MLP neurons of a small language model. Each row is named by its layer, matrix (up: input weights; down: output weights) and neuron, and shows model dimensions 112-207. Each number is 500 + 40 x the weight over its row's rms, rounded and kept within 0 to 999. Numbers have three digits each.
Before each neuron's rows, "fires before" lists the tokens most often just after its 100 highest values on Wikipedia text that the model never trained on; "fires on" lists the tokens most often at its 100 highest values on Wikipedia text that the model never trained on.

fires before: "= ", "==", "===", "| ", ": ", "=== "
fires on: "\n\n", "zone"
L3.up976:502575470486526479483569539492502570489442447494530493491529511523477493475524448444511505447494439452485508486600463537508432494560519488503581468503500514553534473541515492523414447574505474446473430496529523517426555440527520494457490503477487442498531493511490475515522534519495565566
L3.down976:467513491500569503524520510477472552492517497497482478466529515489476494456492511473538517511558463495452542499576509540487512493600490500473595444595522440509511449531488483536474506530502525483502500459515527509503502458571558518416489537449432449398532496433489437513530462512497532508

fires before: "a ", "is ", "an ", "\n", "| "
fires on: "is ", ") ", "was ", "|---|---|---|---|---|---|", "Represent", "("
L2.up237:543451518489453505486502531529428538462459473476484541421532544478510575425480526536520532516549495440478458501455567537545461490505520471469542435519540496527593475485536522511479532517465449545420454433480580495534532493526475548510490544457465534537491540511462460478572438580481476572
L2.down237:546444530482532531446513505531405471496449556558464545522512517483563576366513486483573504443590534499560421523488511449520494462523492469515499491561534478591519495491512536466481570502459450518494402474447502508493515476533559480502519472476529525494540460397485460546510503508496460552

fires before: ", ", ". ", ".", "\n\n", "=="
fires on: "season", "s", "\n\n", ". ", "time"
L5.up411:442533533451560520556509503529459443500576454457438566483434462449501521508393446529495524506503471578466419443528503522514564510509524550534427557508551529511550552581417513505467527482434552577516496465467474520499482485501499410542481518528545464486498547519492562530499491462469415552
L5.down411:531540501545446474492494466494495486472449541534536555618510565457528474421486441500429527464483491509502481549482498496516495529507519478543470505460442428493496544532534519468464451510560523488527504513500467505540496485497510603476533519551489574491486491500427424457528520554475455477

fires before: "| ", "|"
fires on: ") ", "°", "| "
L5.up840:508489500470493522519535440490468547456556508503510550544494510534544516485496527478576508439496465473486460517486545509556485512431538574478443434433519457542548535497495504472523592565481507466431493461509438488497514569534502443550560474529478469490480481501513471484508461548457512481
L5.down840:529532437554479469506465539433580556504472530522533527447458448417500509482536515499520508471527513533491555535530426459533535519511515484474489532541534501463463514466542484505431529480553544534505415490560568562499490459462449519484409463502478450496555518542520511574455585470536498450

fires before: "\n", "the ", "in ", "San"
fires on: "to ", "|---|---|---|---|", "jo", "|---|---|---|", ")", "|---|---|---|---|---|---|"
L3.up122:516493562502547536497589538518483526507498453484496502451540493429544452449520553462542485458525466453504459481551538610488517453531525567516489542467458458578498429567480507474514541502461432506456463502444556488424474525537520516496470519461425453458524578461550511479557500487478510499
L3.down122:502458572478599498493535528568507494510507521450504429479563526418522496498485539511587444435582475473529471469530537523518516521522535558479525477441497465559481457483467498454567461551476557464457468474444542513515463539522512493480446493503446448480531625524493511512557492518483508466

fires before: "; ", "-", "\n", "| ", ".", "–"
fires on: "16", "12", "17", "15", "UTC", "Apps "
L3.up511:418498503467579516459483426513443471483601474492523516486490498531573432528447548531508497519552500492441541511478449536523554466493580476520508483483495506541484461499486544512441519513514516491524585547457500524486505522495481571485496495496449586557492549485510454482500464489540483608
L3.down511:498525518499534530508468424507527504455480461492491474510425455530483529513535550487547485523473530532457519486410487502535517496482473446430545499518535479486516452493511466519520494568468455446470535430531480517506486530485517470478586541510463549495577474484482462559477545516546529508

fires before: "\n\n", "S", "\n"
fires on: "."
L5.up962:525496450524580521505555507469477384474525563484482452487516510529535513543533463512478444427517464513498535488476531501454471517580509545531530523515485509505480466547455411479548572536496543523533494518523478446466491562489517488570456491466534531509558508444490536510477498505483522533
L5.down962:476479519461461489547458531462515470491561470510385527481496534519491508512438479500453504520569475524498429464485504476472475560444538564518481446527593498530505474511501414449458505455501529496510458482489497476544529522480535554562540472550463565404477470500507531453511494494571538453

fires before: "\n"
fires on: "|", "igh", "ft ", "|---|---|---|---|---|---|", "|---|---|---|", "|---|---|---|---|"
L3.up383:541390503533450545500503551511515493478496482543547480506526551433467471494464506476490409482515496534451500463566491459517449483510485492506506554573494510450476527494464483556564489402436467447459548526511547489523478475435493586459523531520510509517535432512499463508497402547501575441
L3.down383:571485521544527495513489405564483490493569513523464481488551515517497495518473498437467479530497525515466507485494442419546486489472504531467469495540492474401489515429498450539499558417482510455474554503547513433549554425509436595455520577551458550535502528453490527562495484497522540465

fires before: "| ", "|", "0 ", "\n\n"
fires on: ".", "= ", "27 ", "+"
L3.up109:450499464468579498422502500513490513442501391541528519409476514439570452509483514441479494477487473480508578514486499535484552570563533500577511486435514473476487542472464550518536481550469571588536516514469535541464540562547508493480543472476481520456447545506539485554579523448509516475
L3.down109:516417617441499545519476593514516457575494440544484526562458489499520499513508546481465497486603543534501464499521458504433497479524494513506551544494547527451490551487518521512460517519537457446442477623561499526443554547506493505501546403435384496532525517537545503462443539484500463504

fires before: "\n\n", "\n", "5 "
fires on: ".", ").", ".\"", "\"."
L3.up980:553510495594514440532491547489473429445521513463478404532553508456486428515530521543521569501504470489474418511576478527537501541484443517511511548475566411516518509484499452504508524506463468492618450531498524543490524542600517505484463478488503529474494478454486508550510526469513428417
L3.down980:525523448590480505498468506431524476503512525486491511498555505477478403441503435581468506527432528486502428469539532482573514531503437504479474553467484530496495515507520431529525518544418491569582506495548480504481530506535456513492512457440428467489526482533498472530460537497584420489

fires before: "\n\n", "\n"
fires on: ".", "\"."
L5.up978:438478503605524506494574512552436417505458473552525424506537476510449414616515498495449522486454394478436463434536462560523475441549483493443553516475579513543504541487435510508532483505419480581529545560468525484453513484525549537484500426448463553501491462491538552471485460429478504520
L5.down978:546509444563531484489507510516619428452525514497418510499514445502484411454555530552597444457449526562482509533447509551498511503579452501493573460463533483519519550490507456561519439450512478542503497486532537475502466508522499501506494506464485496441529480516543535513446420498508462491

fires before: "| ", "|"
fires on: "2 ", "9 ", "tri", "7 ", "8 "
L2.up67:501562577582505468435478515515486510531487535482506530540443419539467524560571505508549464552513503514517485479560523547557497531517529501475578410441476432556491492528515443531521499498441436428575448484548432528506498580453476417495517536493503539544557529470531452524527457455469495558
L2.down67:545487449491467505547504530454469509449512513542464497552564530502567456450449522522416480462515538452433492525491507412432543509483487531508441486594555529502534449437490537503520542484528564504445508465403580500530497417487518562422491480501483466480540530544472494507514477477588519451

fires before: "| ", "/ ", "(", "\n"
fires on: ") ", "): ", "Summer ", ")"
L2.up210:530506472574520444458483507518512539444509458547466464513474458610484505538511432448486376507422466504500480476551452518497405514538432485488492456458462506582490436505540407549548482500486490512480567530470510575544521508512574483492570452483556499538466518445510475529508516508502531566
L2.down210:528483553511486489462553469526586564538500411527493489474491471546525512591532485508483460509452511487528427454527473499488443533486506498456535456491442489514507475466501452532530473510434588469571534492436439425527497543438484476439476487504462450499510525462535457422466516498476484425

fires before: "\n\n", "ent ", "em", "ro", "ed ", "ence"
fires on: "=", "cont", "urr", "gr", "curr", "consist"
L3.up593:499496474482549533492550473485539512467461480467470428473547544475537470554548504463489517402516505478474471485519504489539544488558510494491449526554580507482553545508506488523508532480527490519455485507465533477476496445481501506497553491503465564516470499501442498410442522468536540529
L3.down593:485537481457555555560548448440537541508541448479453469489517527527525486523603532469516549475487479439550493480513480557561536522551494476502562500556531497470502524485524471475528516472544511540450506539463477517484508432548527442487590448536503526499456612518543527508502555450464523481

fires before: "\n", "\n\n"
fires on: "==", "===", "===="
L5.up99:529525474505581514538465535441477542479536496477526441515488494508444495481462413502478525515428516476538502510610508521516486424525482446447500448503482505546435429550483569513474605453464536421543539539478536503501482473460481519485430467455526521532506519508563460528524439483539402492
L5.down99:505479506474582490529435538505586481505439512527402468567424528530445520544454495551488537523418521533538512481495507574533472465495532517501512542497658516570520469525485514495474612457439453472478482541485548483458513506522530493475424435480487494551472512526517462579506439486463459507

fires before: ", ", "\n", ": ", ". ", "=="
fires on: "er", "ther", "ers"
L5.up677:473499536457518320506552497559500496491543497473539447537562524533545464418439492522556568497532461510484507475591557515519446519536493430497473456519536541499493514484543556481508587505466414500554497525446507562504556499475449510392526405511505463425580545456442562468512469532471557490
L5.down677:517508521489464507490486536521483511559517450490446479468453526475545518505550452505554512539462457557530483509523495477538470443512556589425457466578512607528536552483545447430520494483466454584530453473534497453520534493505436478548471512525515478480539540521494461481569466488513431504

fires before: "| ", "(", "|"
fires on: "/ ", "Apps ", "play", "D"
L3.up58:426483511556537495493541527583498457429516444463478536403532495491517475495480526553507437514500493531514509555538495496489515564570477442562541478454484421502488494490506457531507539455539538555510485581452515452558554475509532564493529464514440492485478553518527457477500479477466467482
L3.down58:510501488489485470452528570499480524512453502435486468508516499533511480552508526481580465473546506514494460588534400427469519566509442502500597484467512532379495506513553446549479534515430550526451418525430500456499489507468474480447548475480448540526503560439555528433514495494442498508

fires before: "| ", "(", "|", "\n"
fires on: ") ", "mi ", "\" ", "sia ", "M"
L3.up774:477524506391511523499476549508510609498485433591504496540492453472526473442488520568550483450415485518504508466465486488426511526474568439505480528432516498530543450494464527469520466483554480514520471521550515450519529467533463506468525458522553516530516539566448548561550451511508492501
L3.down774:500568500492491531552471434476511525542517567573473453421495489506484498548502468556580469482451471525586511426441569464455470514481513496504527463521477477516480469502419442490498493453514533486515495543520548536540610503509523511486459540468465489556532561451510503446532431517490500498

fires before: "\n\n", "\n"
fires on: ".", ")."
L5.up759:536540490541451556548528477435496448467597486568440476555477529516565495533466417479508541489474445531511457589505522490477512465554459547551490575484510470530505513535446451567484514480474504483550520513462493537508570483521517463547508510539492495450461516496525509422457505398568444472
L5.down759:600485499571423534530548542530574494528498564486460511560484515445510492469526552579461549502428510522472506470507490529533531479479436528530546615485491567484521487587508418441465492536487481464506487550522530493540503551558453476527523519541520513480459500515492500458480494499501366505

fires before: "- ", "| "
fires on: "\n"
L3.up672:410551508444495507470504497524498489481408445497522509602436472523456477474545477527542477485486449425547466449524555539524401510497585480458497490505527570561484450523454476572511436527515463459477447490495526558531493472538527488558521552512466447501437511511499490519470485479543524496
L3.down672:493531513499484510430503499505506426560469520520581486487531498546505533506553528534488567506507550426436579460507498528479465479512485494498470468535443507432464455440545491487479450502523482463493440463509521552491572502480563544545469503482502520474409510577444459509551481471552436537

fires before: "\n", "\n\n", "| ", "S"
fires on: ")", ") ", "Gi", "BC "
L2.up820:465507523565544508554476472523491469478542541442461519478507504559511503505539504430562463505491491489581517493504507581522498427479541500552449525487504474520517433486452490475467489535510471489452454537505549482495456506500511512541455474536405536437479566493468458514474453469490519503
L2.down820:446426475536532522511559511511462465496488586482416553450477496484508535473518495474513562502515540499572546469450512584465564474489492477500514535473534515571535390536530500400568486491497508478492484437505487483558515521473436524509499520509471527513533503511556516481419453463495529478

fires before: "| ", "of ", "==", "ture"
fires on: "E ", "place ", "Institute ", "Championships ", "itec", "teams "
L3.up96:455481514440494549523520527545522493392578493495365488475518505466495568503422464511492585501396537502494484479499446517512406561501433521439458530461504453545503569507487521556442454582488414469408531489477468528478498466483489493460482509478517503427500486467469548563512511530492488525
L3.down96:495497480541546482519492443445454491575447543529594547484496512483507381495542493470487423542597451441540496490505549512508544452483519487547518520514508561451484517480538490354534541435449577501574494519523507424497529579481511453507433491485517497561490538568523465456473496412500455476

fires before: "| ", "|", "s", "ance ", "\n\n"
fires on: "W ", "Apps ", "L ", "Total ", "mat"
L3.up15:511573493503455559463538429519489508503440463436559402542563517539484428541480490471494471575490481412440435509510540516469513471528458480483536525458636492537508586478525492534531573466432522497504464488522573464483477532513474552459503474454494527524513550528536533511489547502505469566
L3.down15:537550487510477514467522505482557535449473484454590466499484560545544452554510523484464485482543483529443496483479566500513556528481481466488505559508568537520470510565455479552595460486398533512482522518483529516485441425514513539528575461495503557444496526474508519516470580481442482511

fires before: ", ", ". ", ".", ": "
fires on: "tions", "ents", "als", "ines", "ties"
L2.up926:533558551433519431466594469467491496462481539486390521510506449464496469531543476499496553520449453546494494509518593478460508501460478458488463622517531436543560522598479492511493551462489553478510454521493466508488485521435496441471480477622495483532485491494500573444500499503600514560
L2.down926:518504450501445391451535482540560439542455484543414518505526492541468479447565518522451527467515492491491477495423604570554457488491518463490511524554538519538549501494507426477448545473510491524560521550521459446442499559466538471463485503596484484535492503531475561468484500520520509545

fires before: "as ", "\n", "\n\n", "} ", "ment ", "==="
fires on: ")", "such ", ", ", "end", "appear"
L3.up51:486467524545518544508515515540457570501489484496471540565530495534471446410502532464534457531538491481563472536542499551510451557511481449475458518502536484498490474552491505444432393488402492485452454520454489550559485507558497510486475552483490558437512558459474460545504539495426523521
L3.down51:451513476418463542482449498527523496559438459405405570573564465543513534478493461505508510495557449552538419497471544536518518597513472527472498520501544541494535517542517532409515480539577442540446501478552521530492535509507458465504490513457494482474483537504547481573515505515530530405

fires before: "\n", "\n\n", "is ", "===", "| "
fires on: ")", ").", ") ", ";", "thr"
L2.up605:496478527477473545504563484513531515498499494462499495496513475490520498494552530539509522444569474528571473485472547567468526432468486593469503507406551457576443470484486484490529486477531478491534457482429562521458496499603503557566581475429402478504489523460450521458578506484482533440
L2.down605:494475473500537577490555520536526530454529564484503540470557444511536485429570527570516546459601490483522468557486532502448527494473502575436450474483484512555519442511500490451523463522523482424525506576432567490486489512531456503559520459459435444496558519459509533487503515435525476464

fires before: "\n\n", "\n", ", ", ". ", "."
fires on: ".", "s", ".\"", "ian"
L5.up148:560562436537545529569505461498519511512534571502488600493558520431487458476492481572489527445427461512487435411590574469567486494477474471493498558409555457568490457494441498553523593452530504533484432489436463496378505533522467499529511470528526455497519527491514598531490492442518533459
L5.down148:508579467452419477576483511510484498450539521544385527509505481479496520520565499538476510480480532494564501494452511466513414539459497534516465522459479508537527523542515540520363418489495544509533487498518502481477517489607503475512511538482490535411421467569497474453522502498487478503

fires before: "s ", "the ", "and ", "he ", "to "
fires on: "'", "of ", "9 ", "6 ", "following ", "3 "
L5.up327:504508529511451503490505558492484406496553545469594543526471463505420535589419453469529531417506498572524489495459393523494437554479440459543495572502464540479475520547464499481492462489447425458489523502459464573564416516542484473417507497551565510526513455475569558547545490522489483414
L5.down327:466510433474537530479471419518514508512497525506559527500458537453515506507455495535410502522542447497517449505416506468509531465512466471426492520485491434496440574501511492507434525470444496519498463517479480497465488538573462521457465458487505486536489533548486514479584476511502418493

fires before: "\n\n", "\n"
fires on: "===", "==", "== "
L2.up994:407647485507478506506519490555477474564454502518488473523502517496483463520551446417473522510485525436562496491547504509511447458513512529432580528507456468546488525553443437506523501460490420497537555448524488512449537519470480490521521482456572505478494471487508449455518496490505455508
L2.down994:561433524512376493422475518449528538485498517481579493525602541573592481508482525586528512472527489550478531503456426539579494494500520428571446511531501497445551495494545494539460464455491463541477446480492502481576477503430494574476543462439474491558468472517463505475465483516543510454

fires before: "N ", "E", "W", ": "
fires on: "″", "′", "dis", "ial "
L2.up432:516440476584562559541444499428470479617481491548461513477447488528476482440456533512525489529563417472552480404452479469446430543550554521530549499506487535480549539464514442469549548471505506419548520531447542494533480456510510533548515447449512471530553518526432504505523491494450555558
L2.down432:515441476588522559502448449424495486611511471518500562477447434518452502480421498471531460443551462500536449506464462474526417514559558513563569458450534545490544549470508420499548584511483521481510513494463515507550475494469566474576510435488488487546549527525505498565543482445488569560

fires before: "N ", "E", "W", "| ", " "
fires on: "″", "Win ", "cent"
L2.up358:495477463541580514486559505471502470478529506477491532499450498517501478484483466484570488542440513525529488479483548563547402581478447496519554469476531467490503496428523398431382554522483500460494466520494507492584405486543531479500533547475536550544513487505448441497530414456511524521
L2.down358:562479481535529515492554486501528517515539442504459604477415516431553398490524497518548531523412539517554463505422524527547475483505496433538532441393572497468455504443480470498530521556509469497501592472516519511510544486548481461502537573556534505531541540590432503491533420468494490447

fires before: "| ", "(", "first ", "in ", "and "
fires on: "– ", "place ", "MF ", "mi ", "help ", "wife "
L2.up261:550516562456505449526540521485475524481460414492488412444523486532544508511499477456463490513472491527566532473495484485451393585499528497492513449457480551544522516525491506504418490435507478513477530462510478527543539484483478485476483532504561465569478520483517502536520503480476488524
L2.down261:409533485565487498516598433463472568471456486489551500527583522473453540432556489439493493473518579501471442469528553545526425492517422506514536498449382522519493533550505489416542511437474556497464526521492541470501454570493563488470505523554477503449482540521533495495435519456518432418

fires before: "\n\n", "\n", "==="
fires on: ")", ").", ".", ".\"", "\"."
L3.up492:447620527568568484479546401542436445514524541488500455486610513481499461495496514433516573478590475480487494556559562538398460465540469576452473510475479485563457506561515575520444495495536539477536428475512543518461501486590512526489556511465477494500429479485514454452518488441497454452
L3.down492:530524444571512553465517402451553515535484489517444504520414455497537473514514483570535534494534440575484478537502460493502515567465595559427571484491426517487476479549563489448515494440442487466485480510506582442490554550512500484547505580485500504459522460492545513464511537521486438527

fires before: "| ", "\n"
fires on: "\n", "|", "hold "
L3.up741:529526555511520501562464568476545453464543462505555500542459583462532522508513525521572418513483501481462531483494436430560535507509466434525541523534467532480476471469520481478484519486526563549476519504493557495574514439488512598430471479496519488550477511552509430496544466515460504490
L3.down741:584565487527494487533593526474536558483488461533472493546553506450463514503452479532478487481462490477515507503576532471484445465469411467504464543525487561503456450489479509611502506505528467529468494515444525462532487426508433434480532541506550490519491497461556464460492438523480483476

fires before: "| ", ": ", "is ", "enc", "|", "/ "
fires on: ") ", "Ver", "Fer", "zone", "Website", "\n\n"
L3.up905:449474568437557547483512548503450579418478491556526462480486458528542577511451388518506476416500470472489495472538505516473468570466562517549528448440496503533452437456534458517515527428462491502501496501507549542525494518576546516446580472519417478519529576486458521491499523457479486583
L3.down905:448443503464572541444496484533491569445527503537445521466479501503547536480446470510535448416558504450486518546555495426464424544506551554507532463478468503526582441478524438435479504460524488500488509504463526555527496504632544498501499525521430458524518580459469486475513522461373448484

fires before: "s ", "E", "N ", "of ", "W"
fires on: "″", "'", "’", "ality ", "% ", "."
L3.up803:536528553549558513473475541400514526444509447448500492443499504514541508519526487527542483522538467488581507451467551477501446523474455495486495465435598476465534387501444500512510529525529461488595432513471472528508502539517512505516515512484535460500589495505500470487514532540549544451
L3.down803:595508440474476535516509538522496486518538489512503498529490482543372473494471523538456515551472456570523556526528438556490510616499438548469471534551466481477481504512472469428476501486516535502453518528491537482508555522492531484507485513556525466532464497425439442496491418582416559588

fires before: "\n", "\n\n", "°", "; ", "% "
fires on: "===", "==", "ph", "2", "| "
L5.up777:474461506523512475592469492458539573442552518460498482542480507480466538503424470521492495507533503464450512480589464421510501473456466488465538504556481446544481487588498476460530569459375525429472494519469484579557454538492486530546530533534533482540536466492504485531483481457509456509
L5.down777:522562510457531513525416525468495458451502472446412496516491497454466545463469458536468527454468532525560465526533489515521542463447481492509441626477551498578507484504519509519466575480448481475573408535508486458505441478537480492499453469543465471539488503467551428511533478494487481534

fires before: "| ", "|"
fires on: ") ", "Apps ", "20 ", "Division ", "21 ", "ord "
L3.up419:490513530537541496481395495493473505508506446511572498497548383553543451540480500445494536485486479522488512580511494472519574548429482541553588470458506526515549492491541511475550456498624555481390503514494562496555502481499526524490521508508511474547455512541540552555496443467476443531
L3.down419:488542508468533509541500514501531601516423473523439528509394498548474507513506418480493511556568543460512529475516511505523410535407502469552465567531487415518528511481585469509503522542497529456527503538542475547501474435501585474494486489520503554545515500540501489513460491446456513502

fires before: "| ", "- "
fires on: "\n", "m"
L2.up694:523558486395543486446506437524535499522526486508475470501480517536464503441475570442534546478489434477528513487493515504420478506544446458489526528516509584492455530448528526496508553485560405539473563497575502449567497548422514475455515509484450552554484481480505489496508454479553498526
L2.down694:513524469454475423415539429519499467500435512494587432488539516539468471556474558501496518503467487477429536519551547538553436498525462510479440514439513520492412514442496439515418500538492401530452512571523551512515495467485561518477531519526458526484485533540490523479505541473522460537

fires before: "\n", "\n\n"
fires on: "==", "===", "|", "===="
L5.up211:513555489567556462468460537495471518511521505471441402585440466444503518544545519460584456393493527480504491528592511509559468432519498478507485511522561504554483445575496554486509536440426503439474493522467538483497476530515473481459457463468520513543502567492554453512521511507582478496
L5.down211:522490467571528459507469560564559449480538494489435440577480491488514515497572474498512559461504563479475524474511497547541439530468539525500469544491680509482497484517496526498497586471497485442461488521490521477491487546527489485469508467515493468514480489485525460497533529495541497469

fires before: "| ", "|---|---|---|---"
fires on: "\n", "= "
L3.up137:525596461480484463529435467475501496598524464491507532424445537480466493547480537429524491518546452526516530461520488500382472474458513505577473544500483479563573534541506540493517528522573427554459509519568510502557531515472537508470530489479490489532579485466519477565569528501486522451
L3.down137:494543475506546555502505511436498502546512487464507547460461492469467479471459532488517463478501453474504487490510531489383469520517520528513496506538499497561526474556381514533569496521553438520458537457551538621580512438521529505512563460495477433488528499451476491549525441464472527461

fires before: "\n", "ial ", "r", "ight ", "ay "
fires on: "anc", "|---|---|---|---|", "Cl", "|---|---|---|", "Kn", "|---|---|---|---|---|---|"
L2.up404:525427467559530440447537543462506475530507419546463535506539507482550492503528577456499413467480460446498474552525512484501474460547516518481493486548476516485474456518424460459497504531469499574504500411459511492485483447500569513431494499469470388479551532462614503544569529506536485573
L2.down404:519450473528531439428539541467529509505516425507429535533485521468511539543516581465512409475527436443555469547519486503436478419530521542493528496472461561491537457452395517468519528518429469553542528411463512482433450500491589540417474458479509384495541543463559489583517520501533481573

fires before: "\n\n", "\n", "i", "amm", "m", "h"
fires on: ":", ")", "ash", "Ah", "Moh", "q"
L3.up570:456595494464536461499506512467433459452545534452516494543544506508518490478513429483476518468522486559451488481531577536576504438506509533476438535482503506472507527543506457481523438555458449527494517538451440493444499504520485442521521487457499416416494509440440515475488483506529583478
L3.down570:521601498530500456421521514490511525453486608534503569530533416511592573519495453514526549466475440529494482501433429530534519478497536518491490488471478553526468496514540521422523511433488496558476518477521564467501544491529421444503595483489596516493501506507559456461481521450501523435

fires before: "| ", "2 ", "0 "
fires on: "| "
L3.up277:466523524425500444528495516462570541535541510488554466473471492532459466527452525475558481475583490530484534559531508552444456578494412551516529456520508476507444507468479517478481533516495493425498426460504551548507490476475536517449489505510432531480470592531507492538542467468519530523
L3.down277:474437443503544484467483479498572484451506414464509513532523500522570473491527519503466497517450457505459514522487444551538533435491567488508487451503532436491592512484510484438490477561581533532462511552565494491515412489495545544482499573436476465483500514482462459508444521495504513484

fires before: "| ", ": ", "+", "-", "e "
fires on: "ent", "Apps ", "UTC", "million ", "==", "zone"
L3.up143:475510524498532518553467489581490509507555528517496595414473443445533467495428461522498548479443493504549500485480533472541534537554478510456546422544567463505456445509492537491458550495520483514476544470476571511515527470521519474504579470474467478503522471509541516511474454486498492570
L3.down143:456500549524509452517432456490474512390518566536554501513381481451602525435462448492549510482473500519512517546510466468486501517470464533441561471544438432504477450502494523512481490506479481512433506518484582495500529516470537454554563468451482453392523446536568471490487506513494528519

fires before: "the ", "to ", "a ", "that ", "his "
fires on: "of ", "ing ", "es ", "tion "
L5.up374:545484464544449563484514557467501479502484501545577487548552532553533538493469500400443513479474577530465526459429527515503471545544522533544586510418507477483518534436469514484545557562429413481469530498456509503478500503540424502488624505474486509455441466470566598548525485431510524463
L5.down374:492476521480568490441506488546516562566472506566390466473498564463521508536501499592522503491549400472482482454473460487534475502487488477499535541486506476532504454426547451534470446458509504417525516507526531492541556459484597524509544500530557465537506541506507449504485540477551500476

fires before: "| ", "|", ".", "("
fires on: "| ", "3 ", "4 ", "1 ", "9 ", "1"
L5.up423:449492503514439450479489474486425540542511556487586482534460453581553547527410522510530557550506515520455513519521469463497472566450537519502540503527450508509546452547496558539562462480496543526525513507510454455562433517467475504473520484554490494531497450459586489512524493488474466560
L5.down423:515520466539485508505448527504422572544417556469495496463469422492506497539484533452505479417491529492461538520601596491570506487459453506492505506547464519545541498544498454539478521507428577530504553470482517407501466584466443481434511510501530514510581492492514490463505530529533443513

fires before: ", ", "\" ", ". ", ".", "=="
fires on: "ure", "t", "ment", "e", "es"
L5.up64:496531446479558456567513508533456492511453564468512537454580456516485548514522492522513459522542496527478426379455545480545584572482471449519464544491529446534534454483548510465536552484510551437492486465376485467511512499483470523414495470473445531519520523493447507501459460480558459513
L5.down64:490514467516541457458481498521483506483473494465547446534507501511460461478484451486553473523506494486494483428477493456507483472539500523496447448490513547488600494485464505520426432595518532541434445508513506443552423491456544534553488515495477437434481495502459476574488467559450522540